Weights of a small transformer language model: LayerNorm before each block, 12211 steps.
MLP neurons of a small language model. Each row is named by its layer, matrix (gate and up: input weights) and neuron, and shows model dimensions 0-127. Each number is 128 + 32 x the weight over its row's rms, rounded and kept within 0 to 255. Numbers have three digits each. A neuron's up and down rows have the sign that makes its largest values positive.
After each neuron's rows, "fires after" lists the tokens most often just before its 100 highest values on Wikipedia text that the model never trained on.

L3.gate870:159092130129065203134066142137143158106165061134174106139159149132083137142120138152122149116149167063186161113070098131149093087143156181169094136130105093107148132136126147166107128116096097113110134137117148114184136142114090169168096169128154156119138114184073143145114176169125165102204161169172120150140150082060110177157139083121140106157057134133128130094136148145063118054110
L3.up870:141092123153065134099118117075060114084049090112185100160151133145081115128083111117114193092173116107144190160136096110175098109148121186078097169109111127089155105119222139123165159067088078059171142179140111084180157139144139129141094147156140156107153126071147173147116145168116111161180159176124136127146173155132174105156149153128120092077146117121124090093104110156067109069121
fires after: " |", ".", "s.", " A", ")"

L3.gate16:154044081191110130151110108159150156073141152119121130116138073089132090113116178119110137118138163123122145066073219077093096089106129110151178146158115118086177104114155098145108081155143118107141161075140113147196146106040111167160116107130134161173143095110155099179108144200097146057201106120171109096160145175147073160152122163171176152158103145166134124148137126159111160118171
L3.up16:137132178061082096070080173106120134137101100172098128107157192119076110138094098141112149066139162115094096120148073138139111147159141128115124194173085166163143128090110189124120085152105146154121084125143138131159085125169088093114143106116090102097113139179146139130084149124150169136123167147118110144141133134166126171158149021120148098104105158089041151153114130160167107142143
fires after: " p", " P", "==", " k"

L4.gate480:155160205110172177105123124170146161109086143142092102117111143144098128152146126103118120137118088108134133089166087112134140153098187129118095066162131127144142118105147082154197177048119090083081151115150102083120119153063137131116074139101101132118117149157098158134145107129134101098125076083171102091140085120099123178115065106145166115083131092151243163112115097089148080147117
L4.up480:091179116138140097129100167136152149109105138085104098114118106109158125149147175148115085140175074119083166112152134117145143141164135118139107193182086082067107143158163172163106103126097126126133187143146144114132143153150150154116171167143119118110126114143116135108182145184138153157088211153135120056083186121139191053122155080102141159143093072119153100141096130113184123177108
fires after: " (d", " ass", "g", " L", " D", " rel"

L3.gate630:143116122112145095089158103123126095106123104124135141122138120123124106145062102107147129069110196143112142177100136120122147152103146163134164149115165076115068050100138110095142091102109126143161111114074114125197102101076100087131086180121145157107149115107163171159141094135126127084147131167123105134112174072091133075106115182156105105174128152069135133090160155190167140071108
L3.up630:213182139117102151081095141115150131099168136087134089095159132138059145106118119171142141143172112046113154159121116137152120065148089071131139136087129176102101102112127046144184122125185070083121107122118122110121145135113144110157074130177132173117110152106116145093067124069053119172096113150128075094132144124102201159128189105099123157101133112140153112104103138143139135109054
fires after: " R", " r", "R", "ok", " W", " out"

L11.gate195:149139104147121151169165104161116162141092172155108115168109125130136171148127129091129151175135168176115099099136120149133136137134213124128116118138184064142129172172107120180126159097135169145160123159087096113115063105145095161113189162087107090119197145121181104156106072191126098164173130114231160150135116121170117147036102127140137151137031153077158184112100104139142104162097
L11.up195:124140146121090113103081144138159128160129123095159085082144119061141110089130115143130156118135136164181077168220150151048134137156109142142133143079120160124097077164047120181107142130080094127086118142120115101081104125114089146146107130199147121113091116116153119185080089116115137127059104121167138138141147140097124100125109091097096078095124109161094073104126090136066135090159
fires after: "\n", "==", " to", " and"

L3.gate150:148066105127091054093106119101143204173168153119154185155113141120174104104134093137079132154169212126142089128145114191151112181058142137106121095160164101110162089137138135130137103081148075104137181082128108160077161167099150130143123120156168131089133118142162127173141069140069120102142100074123144151087130103069157087138140118122112101129079132081134137115165135139138177109168
L3.up150:186091139130145104086175118170128116125129104137105069114124169191095125169117008139145063089137143109144151155074174191128120141148116123122162124132176128133107116163140102140125150130131112154119127078099100162161149079131096160111139119135139163123145192157138101109165108170107133098139065068140226170154092116181092132136114135120090085118172210129148146096159131114122095064151
fires after: "R", " T", " Z", " J", " U", "s"

L5.gate354:081150162143118135126133155073095119123113064134113152121159137142235132161118123172115176182123080163126141094127147146108145077085128094103087098146171087120131106105128126132120118124093076180161118079122171157142185129101107087115084102150122185173196151091141131121107107141132150208119046143159093093142190140106141132075114141117206132105182074141120088110094080148104140102139
L5.up354:185091085103137106122179159103156140119187090096088114125240123220144087146140137124120123166153107156134131163143172148103072184090189098138122147135086131131102162160165167091129099099170067111110148088123121116127131120099134140165143070134137159168106138113073177104134147148130132100119119176103140143142174140125103168096122125091127153201123120048135112114120118139146184178123
fires after: " B", " Bar", " Br", " Sw", " R", "ow"

L4.gate258:132123096100200143121128173067125171085095119102156141154144095126162125149116121125142127112129094124136214150118135067160129119117098123100202132093078135102051093065145090109072170113159117069139109135093061068132165150180170119128105189118135111128074118127103105122093083159106123065137139117106064091094118113171116097103122093161112116133071166128068102134133098131152104084181
L4.up258:115140161107144155143171102142140119101121100151089074152143102151140101132139092175151124182037145074139143141093147160063067089122122107173140127130170123105111091153107091093122168108180127143089136104130133065150105182145109094132104123133170078167095169140076097136095131156136111118162171105146114146118084093139088140183123049220124194104096106094187177129117083166158106088113
fires after: " D", "-", " out", " c", " (", " re"

L11.gate393:123102137160162123110095126171099121137152161116106140127221142151133128202140132098125111098101213130112136109112154122132149042167141153122145166074122150151126139138123133121095127143201152198189101068144173134090116130093083115085105113112143174125159132106153178095161120106156165169087122158133152086168089124143117122131149123105174196097123045063154175063133171130191142104108
L11.up393:109126112161116115173188185166095117097186166129114112141168146078115192169118127127099125117126178123131175139123120130126097079134161122126169209144105150225175135110161066123104075115098080101155133094096170125124128126097105148113096119159126143088129169143113100164137125145115145165127158160127147134175133143118158087185119125102118150120140112202077148135075121182153182102151
fires after: "\n"

L8.gate341:157090062159116055160125130077105126148149044119128137159083077137139191139119059149095125175114103093149209149159130185129154133099137117083107140170148150169129122119154140172134148181169146106107187121163133139141109161163129157105119138165158154143122112121095072104168061186118152161133128096132153141073132116132139143060099172091164167175100117143164128150184105141129102082108
L8.up341:161094067097081157129139152148139159083107106064125146118147153178130156213119187116137171149150126102116166154113121171111153079106072125149126136182119104173144145171133165144130143168149067124147106162149085125121119086124134173140147115173154118111165130161071111137129105153100137115166087186131156059103142130155109100061058148134091176129084096122092125176177135112178125151143
fires after: "0", " +", " 8", "6", " 7", "8"

L3.gate790:121115160150099089138079092120151191126038142149139159106130147146169092135127086144098176150211035124150112120169133095149155068161163146147142114170122095135125099090085141135107102091155126123116142122091140172165179147098159140172117125138127210110090136063161130142130117143093124115209104121136199160097079171178114086047195131104166124123098131102141072167130163147118176131133
L3.up790:157151179126107144154117096158185062110134126147084150121128206105063093137068123190120204167149102157115137117121130101148135067128104145123094143158170150173145148108133141085139149160189157115128082202126151103142125074108133121123130133114114132079097146143150098109095135071120157130153149112155138066094131163162102124134209138056112137098149133088152115141105122178127172127126
fires after: " K", " T", " p", " com", " s", " P"

L2.gate528:160122168109127123145102116116134136114135119144088150154163144127208102165116118118142102076079094134202149095133112132098081110137136135187101124132059108080120102107082104119085115151231127146140135131117080135178077087107107126118069089129115134128148115200119125148111064105117078057141124155165155065089083144120118114132068127118152151159074079167087173209160120112105077106132
L2.up528:098081123169101106113144134047147095136073108117071141165139144141132143128070064112085102063106128088127119128102174177164097116102151141101150107153148125106109089155164152141114114119155132114130116131095104012129116188139145135097140081164132177078109159112123120126114162102108088145118091107135148150066084096104118108082117101118164148139149094069077114115166110196183141148166
fires after: " \"", " (", " '", "-"

L2.gate333:150173232115087080154093082173128122097079102137125157096180155175118122140144068067104154129164078060189145102172095104158112172103161110087118155095147122137088037123099154166175125125085131122144209155109125100094155124170157115162120126092103096152131152175171155145142141097156118150117149115110176142081126145155133145147153063099163158104112121119159155144113102123087135114138
L2.up333:133142127139101094148178169152131137148100173161099162113130132168187158185164100164191147173138086124141132121194109143157154156088210128156109103153156117130140180151150160136186137101129106126096194159159139141121169109126123101085111179117106110123146153170143152147174118123105196116174165149116134138088171128094116123093094136135083169142123154160085205121165177179152138132180
fires after: " D", " T", " J", " L", " Z"

L8.gate515:085126144110126156107135078094142173136147139120155118117201143148128143113192123140176111057085181164134088142117135116077157025123090163156157132118147157120150104112121118068094126169140129098162129170087133128119144115131104108088086123156165126136108136180136135131142087103136140110126063117093144119152181139096151111161185097123150081052168121186143176058153088118164103122112
L8.up515:143093153142125057188186104159183174136147180096193169120170082180179121148184161120135119169156121093119131139217166160111108147054124150101109158098115137145135116084125163149074137110108202122152138110139139116119162127147079075126116149165166168175135137165159102166098111137169088060102159132127173126144153126098101114125180110100133095214144162158127146149140122098127148130142
fires after: " ", " 0", "."

L2.gate825:123112102161091163111163103068126154085117090181168129077070137135117126155113131134155131111155106143094145120107121089122103086114147158159139066139175119132129195121141099155125160185125124094129117133107056090082142118105113143153113117145100116118105135084084125176102086139161073118167170075134151157123137119069044129045098097138175120160099182122137175174131159169186123139128
L2.up825:057163079098104091156118128142149105086138130095117119172070109103192116152147193042114061155128097114133112129155127098087098162157137224126109134109155143134104093189131187141111153175087136154120120117163095174073148153097129135106126133124160098151094162087108117180113133121144120110138123122167131116072167125124099139155096106186157114133127165182176130061093103127096129147138
fires after: "\n", "|---|---|---|---"

L5.gate544:153149137139121129124084121133113117127145111133178068100127132202126184191139139121086129166183127068121143109134104128145152104174206133121150162179170163129113142150092161127131144141150129118097132118169082173174124152083120149165137179050135111111132169150074157170078159161109140116127071120145104169122053181161167199114096093093139085129122117122128111104145168196189163179118
L5.up544:151174122099159149170121113130118185124119164113109130134092090182164116163136148144092177089137142161113144093150148166080123190085145172084084157182153163164095098118165162155086072140107100116128144131158082123124168174161091159131151163204151141151142124144197127051148072130186125146167125106165168114136157132163121158091153179115138158145077081156089109090129183155118137129173
fires after: " 9", " 8", " 7", " 11"

L8.gate682:150079146073143116128130163036173125102078132110140179055129133123146120161152203127166149078089147109135196081143101093098091099114152123057134090133084111127125105133154121113080148150090147098136090158103109084104112128152103164185114085136102066131107094129084176109101219153100129139070133123099069111123136133126148169139133142135169120123136088106197106138104165156150131110161
L8.up682:135056177205123152116182160172118141130121146148102124148092149090086104090182152107156070070079106105140129165092135084125080169122191171124104163148144166135099115081146132115136085173135134120114132206130143097128147110072104137115138125114146115150094130178080113090108071103123122091113111140135098165098090194000104147114187114124129111174118140099104084092097139114133124155133
fires after: " 0", " 1", " 2", " in)", " "

L11.gate776:116183113134108166103128135103102136167176134118128131164130109161128127078136149127160156126065097179194132090154167150149202092171139089176156126168136123183104105108184163141103098111143148148175135169115207118145168113107153109083109146153136123135188157176135146092150109134158196146068157122179136136144082123115125122129141103153123134137136116197180157089154146172164099095214
L11.up776:129119093114135155147153129223122108164149139127184089171135079089110118136163114132119147129098145137156129153124158151154137082158134156148155126153136166170114191099146135108073108133111150112179137129131178204079176076150116213114041148157113122111102170124119145147170155130147194151154179178164177110175111126206168139159154141165093158116079117108128148096139189154149136100148
fires after: "\n"

L12.gate404:113136099121091076110065116151120071158099126178086158130101055148117113106071153151151138128090162082152125095179160079118155105140077129155086147140151100177143175098083107176112116066092112151184137180095031127155172127095106090141111127155126068116098117106102140114142076128137125121127144160099153117155140051115099041171137142141118107107108108110147126085100131171139162148121
L12.up404:168130130107115139115093088142140125065116107158153094115136091148080114152176103128145149130195107106150151162178166080103111121147138150104124129204116137184124100159131118141057107150166105102186103157170160099131118180106136178119078118106078139137122081104062162092218080172098124118108153135163171110089134149118109161139151120144084121102094152159167145136127152210132126141087
fires after: "\n", " |"

L11.gate274:109188177120129136117101185134135088067133170131103170151115141140158113118217116079114165114073142086188163127190171133073112100142091105132150109150139129133157140132118108136177152102092082110069165123069127160139141109142107196100068126096145084154180094143152101067136120163135130210106191161127141135151154131152136089138123193182161109074119150121183104108110108187157163115131
L11.up274:137134147150116110118095092208126126153118101171151151145143111153175111136116145144114105155099091136173147156143142102088143096095123084153171107086086122053131118054117184172081175130089150136208106140107159098135188104146071140115096133140177167128186126119137166109169130186103156127120177117196129147169122144074131121166144150165158179134166119116108133109049110120128117147116
fires after: "\n"

L11.gate486:125184178103122166095094153147129117139161151178105119177109131172150151107142122096141185151112181119171158130153107119150159088100143170154163094150130165151147159053122132152120129138131204072122132168145134170100113157151102222099092063122104074156135114109152125133159116147135094151093156149163095202160093119097139046138134124139073119146091120147101080080140114199140141127162
L11.up486:089140111145116123155143109180114129153131123149110143168083105099189195095109113084168110111135160152167160095166115156120132089140132093100172141124165145142096161078158151144125157113123150084211128144162154133134096139122106163113076071165106136114195118125085162161130107153147155134117179138163152158161095106141187090126210084191127124159080159190156176111128116211130071059129
fires after: "\n"

L3.gate624:109150190104093172116102094092126142111103110151182158153127104155097116189126095135142178133145148121125141149120150111136169114119152150150152193085120067138187097089135106086149188094080104070170168092132100122117129137130100137082115132067178131123134090090091192119069105189147101132176142151230163133142109129086118112142168160168153112114101125177131102116154130198143154120065
L3.up624:093074127122103173161108127100144159147131109160106142163135135177106123193078088135135107137109129107147163080108124100188131106100144180148187148104143076147155089100078144117168142120075017081123143187157165080134098109107096149111152130167117174099123085064146177125159188124141133118151141147130116207175114155122188098161143131147110137161120184175159151162104115105142147109166
fires after: "\n", "s.", ".", "es."

L5.gate40:125158163135072108159089122124113110142162139156108114138091087148135112163156121152101102160122142089126143096132115146144154197118126163068146181123134171186145160107074079182143094131178142140117165141106140139123169153080128194153163103125128140088055167099076112143162129134085159126123113072033142148153113145170167144089166123153145079167059093155087123145117146120094204110098
L5.up40:159137090107156142100094115111095132098137082125178171102138126140168206152171109135153180157172093116084122134125146163101203128145180123107100091146106169199087145156103075121103080145139114123143084174058117118194136191151099111114134133105127091143128150081100145112125119170128176143130090056182162158140144145082133118113124155134184109126095142099164164157133154102115125192111
fires after: " 9", " 8", " compet", " 10", "h", " 7"

L8.gate828:144094157135140118155112109141118131114104097135054163075153068153140148131134190115143153122105100133117145103189127117174125112085120149154097154130098115146073131138161095121061152169156120140099069186109137118141120103133097135176150138170193147186140113154125123119148185086136111066067113199091134160120075113066066139120166092143143150154084144131161139123116097152121073149098
L8.up828:132139088118015160134113106115118130149150146126105074142059117143096136121151129174158133127149135155124127133161081101142088134136100129121166181150087156198105160162122111079175148144124165172169124148125126098141130066127138126137147028111126078155097154171116144163120077172149149133126111096116120125102143193181161124127200174083147113130186120186126154115130084113147114126143
fires after: " 0", " 1", " 2", "ck", " "

L11.gate740:128166134094095123129153107185131115081172134121097159153172133152168121066141112101154154084097163155176137124148157098099193064117143161177145098112168173200183130059167144129093124129115117140156128166107165134148152094115079157155164150135158174149125092173127137102160127126085164178160161115176121130211084161145156080153151145166112171089131212128136150131138144133128139093160
L11.up740:115146139152105115164152128172155135132188139137124147153193167133178118120155133122110161147113145132195153140154164154105145017143179136135156094123116141187152182088163147152127132089106150121188157150147141156148141122173092192165090131091154178146118123150163165155125111207159171165150172108175153148182096138173131043117170141162147167111092154189141125112144117166134148102149
fires after: "\n"

L7.gate195:098131112096120145107169101145124095150063117140115090087200057086147113137127075105103162126134135116125123112141136139126126127145161156127129100144118157163078137090119130145083057116208131108180103146108165093135148165096153159139113102154181134156136199131152183101105187110088108103111169150100153139091042128149128144087070113162146157100061125102156154195127177134115143117144
L7.up195:074115138137102088067148159085125141111149155106075070144098088083171121162175146129139171123075136056100115121113149092127098101120103129094154131151093104141078145144197151110128139125093095125126129149121111165179162119092139086147146131122093124139090197132084172138128110113166103114129175122103129105064140095157128196189065152166138111113167064092200124132093095121112152120177
fires after: "\n", " km"

L3.gate278:127157108094107122168123199158112128086125078137093121161152127180160099111105129157153175111148167124108051087122144125138106078104103141118171159134166109093205107120137108138136082120167101124123118057105118110048169208088132120112127088144122109158143060077152138134106078190145076180123148121119156166111133122083125098083098158136126094079085141186120169147110148131067124151155
L3.up278:077130130117132107074097161176152163155217134100134104190149115193130128120109168149064158103081113088099140139107109126122099106173186108136088157168141162151116108170131210166098100091103109144116160072158108133101167112165144136153108125129220153139094057104149134127102117166108122108118108121139203125099157145131161140079076119165117121170135150163146139193136081114167123155139
fires after: " B", "B", " b"

L3.gate96:118156190060157142132098085095100081135138142167183145114156128165114087205077050080134107093156141109100140100060136099148127140119160120094133124072124093117087140144137151131096176097145117160141040117115075146117098076169087162163074094117131126154116135129170144172126083112135142130123124125121126113126177105092098071115149092075127133164171142105093124162092180159166166138065
L3.up96:181102142131092058121176111096111146145135081143141158115123148152076169161139120159116091112115138104103126130105091102152163092133190153188097131124021109154067140155178146119162144207135093124074152113141112151123110099123113208129127150130101058133136106125207101135101171104116134113052154182094117120096084188125110141163121151140149117096143105083119140173155150131170108157107
fires after: " W", " w", "W", " r", " prot"

L4.gate701:105119161071125136083170147056130137081107118096144121154098076089115125123098041145154103079101096107173148059099157129131129135110183132145182140167111098122110066096134122112128100117129115131137123108120114143152145125128044132156109068102151131133077116132106121134192096116138113127169097047100118155125137123133118150104069090147133070130135093129106119128120060086124156105157
L4.up701:161128124148139105112154151071138139155127117176158134124160155120138108126034157205079079122111148102080156104110145146127120124143121135091162093106144091155142170113087130118119113121142123121086120063132135058208082147113126083126109048176126091124154159153128066089121087123163084146174104133141079166108095123182195102068127145151102131115124068165113109095148120132151149117113
fires after: "-", " D", " \"", "D", "S", " sub"

L5.gate510:150104161108111059145109038102055092115080154148098136168125115110090134165117120161126076096143117152137138123087110114129153145148120144157138136048111097106115198088102099120099079146182178134144170095133106126137080171128141054136088129116182124105115153100102162108131077162090151181123120104108160171131102169142101118101032148069151125137127110131119170164127158097116131149122
L5.up510:133139121132117105106157148214090154150099078236152143126138135152049121101181149098122115151149090053111089146083164143133118203166125144186113173146134110159187112130133113075141128074148108112118152153136098131141067133129126138146161098105064178133131106134127080137103132132127080150134182083051139163129138146093098106097095136107117118131164177135090117176080153141111112116117
fires after: "\n", " S", " sp", " Pr", " f"

L2.gate848:166197080074122152090112183139136187083190077126127117138101101085170102130180154185104140177137102146142174118169179130097159072165137116086096117114125052158137124136133119106141148112131084092127172052110161137086099114128094109161104157124148058103137101130105140095106126143144170095113143059105155092110119093123129092107156208138175123146111153111145103129083123141087101099134
L2.up848:094177112106154142140200115181150099120140121127116118109164082144161103084186173202158141130115101114147127059176098118132167082113139126164071114144143105088133130156108184155084134100126112136120149100126169138112108191109116160153118079099153190236116105110161109172154108081096165098106142098128170140129123128058140120099112110112194093146105127154110149163104092117102139132100
fires after: " C", " A", " B", " Cal"

L12.gate204:123091168172146121110198159103076189185092107151137103152131127114121071140123117168157187107137090104097100149071156158130181142139165126153204094086098102135042156120104130143080114111125145152168162144136127079126125143109133132123154160169115144133099156072174097095098051097097092174110126148169112081122065120200103126102132122125121151133104126081123118091172122131115134136116
L12.up204:069097101116134108120134138133069117134156150055099116087141109116111181112154101150158104079070139130136141106151113151095111152170131158125148142182081083156133135127125102065120185121156139046110156127143130195137152157102133136081161091149146107122151109147137153092109115131136091092108129205109188078080144134109158132150118203121136139179084191097102134100171137084096167099120
fires after: "\n", " the", " \"", " a"

L4.gate677:155147203130138114148126138106065105141108095175133108138155101187149066154180101146170129147102167139143110113185127164158136102145189154136164094194087156091129066097139148162189114138169100119135114155105139143111106139059153134069134109122150164131104110174142046139110113152116105170140174138152091117139082159108049151197089124138162097122078144118170099156098135172163170084116
L4.up677:140183115150090083167137129142120129113160124135137181122093108170087085187136119174175141135159151138181130104163154166173160129092116180077132173184119152137123108064155147099156159129206182133159163140125128105103087139157138134150124107137140132111122146103180114158116135095127166137098145171095113146147141175121115201107138084173130137146104173143129101175113104172186226190121
fires after: " v", " p", " T", " s", " b", " P"

L7.gate785:129116182167142143191153099117099125173151179123125117160125097152185135165144122100109145067130133142158107078074144114099132159107107138148086144134121152172111170110134122134113102088140160109124125160057167053206144104106068127122136106142129144134108125111139144154094136150149105111063111136097133103188142113128135145147075164156144150183133152108156143125119143110062102080101
L7.up785:135107101106170088104132166047116158116132133107107139163122144149199151172148120129142114129140102175085108146094075149089138178144104168103134164088110140142116091212194144127140106066132119104144187098041135135145154137098114114125169112122111167113104149108128132147115166118111095122076185178052121144125140181135120141122139104132105119163037122086140139138050178155162157157162
fires after: "\n", " R", "ed", "old", " L"

L5.gate247:212142078127129096130090145147168124122142090116117123118134076155081135097126137089084124094137207093086135076140146189182144156111151095174132120064143126212147119137089108128127088077111137123174110070178107145167157165172102072116087138109138086088105143172166154141155171187091178125122091120128111128134122107156115089124113133120150070185134151084122142144099114159130131067102
L5.up247:124160134159174153117141125109142128102156161065188159158104155115138125123136110170131102145137146121148118141155120184161191127122053086137140093177156110109107111185130125136103131153133155080119087101174150156133129110151152163142078120104162134123113178115136132107140129127059034124084112146143171127113130119140147139116163183125096061112135149123083153193158125068152129127170
fires after: " T", " J", " V", " Al", "J"

L5.gate711:141130095177115149174079073082130123156190144107118099087110097145107151098085078128131120110124087186055135114098125134081150093167110169046160133157158089148158112117088063154107086134089102061152136137141114139137136076131098144156081105171173124097114184147115174133136124095136129182148181077066189177089162168151122106155168116176087103087121105135119104117113141177092140101116
L5.up711:165145106086119135149112115156121136101134055159107148110084153116124096145127103189172160111168134127134132164150135133186106087104142200130104156189144122080149144192131164116106114156155152128156167116116171101085151162149108100078103112149182069157113146191114081116148137133088144130153139149168110131135111093075129132099131171132153142080110069155112116213164120198143087136120
fires after: "\n", " |", "field", ".", "ax"

L11.gate155:100087123140103151144103151130111153155165109130106141126198161108138126122148159159138111159155139101166172183118177137109172128149153076180189126178138182172170108137182133103128126128178118127195095140157113156092155113157087104120059070155167163120140106113151144125103123159176094171134119153178195097138133134144122088082160146113091140130085171100129191109115118143175181148108
L11.up155:080148097103114115188112075073146132116129116184144125119114073192141102125132125124168101129173112126121106190167085122097145078133195160126121108170187106181108145109056161098077094139036140136118099132085132087118106128164099145198151198138143156110144130132124134127114123112121123117119114175151160119111107118109121152135198150167126137147130182155131201069035143148073072114130
fires after: "\n", " |", " "

L5.gate19:131099121158087122098126149134171102116068160116117126061096130148082067139133157119171092112125159083135080095111118109108135116106125094083138179150150138108106111138137113161152125177133118078078117110116139097068122056131090143136106114128115078127125105142112090104150157124099141084104119064124084116129202183124108114102154187121156114133118145180105093072149120130100123127110
L5.up19:148105111139152027146101111118177175161105153158163149107148239091133147111137172155148110101138140126175139082114130133091090202131148108087141114053139138149131132091146132153115032115058064133140149101140123135159178116088088092058152095156178122124174104142176141208104153132110077132154113106099083109154156119073132157080096115161158125106120081147155139115129099117132129117138
fires after: " ", "6"

L2.gate348:152090114119153115118132145073152095125136133175180156071123114121124106145112037101138169143149161092139112161096095069105101105158115113119104108133102134132189155124086089121069149152130133166182185145104101128137111127143109099181157146136071161128110136090068071132063063088144104129077112167165137228089085134089098120083121076092114172075099106131069122134139128120152129121107
L2.up348:074141123120109158129148138121147152133225117142157115120139125072129108061156126061141154126114109149112121132093133131149097148170098142080142106124141132121230086119086089086137155150133156122092114099111117108185091121106055074192127152139129118135162074088141098129084066192128090054084145153149080168100093137100097082108156061111096095144163118119111130152054141146111132162112
fires after: " Re", " F", "ar", " In", " w", "ew"

L3.gate488:148167105102113155181143164104108145113102168113176191166114101102140139137130152118102072164164068073152109154104128098085135136092094085155130143117154119102201171093105087108133099166118144154107086171106124133144122107089087114131116062132124124110158092121092132121112073181130157196149178107090148127124165156125154125084112101124110099090105114106085092081167150104117165164136
L3.up488:124158086127108185139163119111150117088159088163157147088150147157143089148100092121145179106194075139164049161083116183178085204083119163163115100076164189100138111089169139082112151105156165137128139160126076160149156156127119110135096123165134130144161085145089120097124077109149128138153133063119106150056155107127136139073067176119102097124136137191103164138214151152136160115068
fires after: "\n", "|---|---|---|---", " sp", " Cross"

L2.gate530:189120139094136151187117119173143183118110063122111167130145172103124166161115112139097118121142096156152176124182173121216160103137169161101093129193174078174188099043131121207101127135108150161164115169101184138118095151165107166130151119162129103172132120163157137092159108160140132143146156150154135113135130124109140139146069159088119163145104094147136159137174086174099119205149
L2.up530:183124095098155152176080085155146196158163114134146163075105150073148100122131127132097144113091149160136166130148145156100146123128158106110088130111105125085111117066118115186150126140112100129187172177124146119116071107130100172152052123139089136128119204190199164174088096136113182138044159187171162106122089201154141138100086110115159111122177158109155154149199121153111168120121
fires after: "\n", " res"

L4.gate343:098161108078089097137123114112078113166141114142108177109160219170117075155135145123154131146210094058100191117137075203135157142128144171119149165176180146064101161114095105143127105122103114144189122090075128152185153147088115083139116074132099161126105056121151128158137149136119134147144120090165108170102097082144125108152103112108163128169058144170108093197120118115173105159099
L4.up343:153119115149099116160125094153107103146154168089125157188140130152116125091119116148141135059129124139131125119096133169134109096077133160190128085147148142104142095148123154123131177072131126152066169082137101103158166131114165156182101095123090133059160119055148131111101097110091079160094178088109141104105078146101157218146178129072111099133144117112066158176206103119129149060090
fires after: " comp", " Comp", " p", " P", "P"

L2.gate719:103170124118134096166113115169144107091111147111161157127236129105148172215181095063144055166173164153157153097147103181141131113128109131138161131136147162169125074142151149152193146098141187077162096132160136097130103124144141106146084143103128052137104089139095160138104125101156140090112101130203151160121138075176111185082155168145145161125133156143129123103111129089154230109111
L2.up719:120127156128117124134116111115115060091087126157133131179140103091106151109087125124137102127138085137169192096146165091116138124103155148151179135076094122116126103159134110141083110158093168166124101109107120064112140092071155079126096168137167077086089114133090122113121098110149098088139119150150127109093122048112087140116078156187170084024162101069136124119065171157057154123128
fires after: " |", "\n", "}", ":"

L2.gate495:056091146081168143179134135078087120051172081143130071169141096141151104153154107100098118186112128095163142075148046160157126133140089138106124101153125096130118081162114120094121076094111128148172161051117124140145176094143083104124171124144116140131134155127213116187138069095165160100102179119119103082179083140107162159150151111125167157161116120120107099124141163095087163118110
L2.up495:141096123109114048156148142169133142101143152112111148166147146175153079160130147153167174181112120066163187121141132066144106136147121104126118122203096063106101086176154204196121146141121116130174179118106093155160148144111126142130175142173097173143139057102200118166137120088162131105153127092091179147122162188129132120154141064153109171134143163128137090148103173119096154145164
fires after: " R", " P", " S", " T", "b"

L3.gate422:105166157156114129096141194096123119076096123162139154132110115050124113146129186137151093133086134143151161103188142127171114135118163102124114140128096139176118115098129090138099112142149145156170085108178107111125078114226109154137089091104125103124113039121114110133123168139110164131096076126150111187106032073120161148156130066116171141163146115201094079207164167138121150087122
L3.up422:132140160093140099124118164213109101119101143096069166120133156118094121145164161104102136115183104137138193112190154136104122127165135131166061157121141166143092171071103142127103097178120123181134136044097190119147075116097126191180150176138154149119079172134128153154165139082125109090139174131121078181156099117149088164144120127094130092134118127131159175171097182139130110205096
fires after: " K", " o", "ent", " P", " O", "O"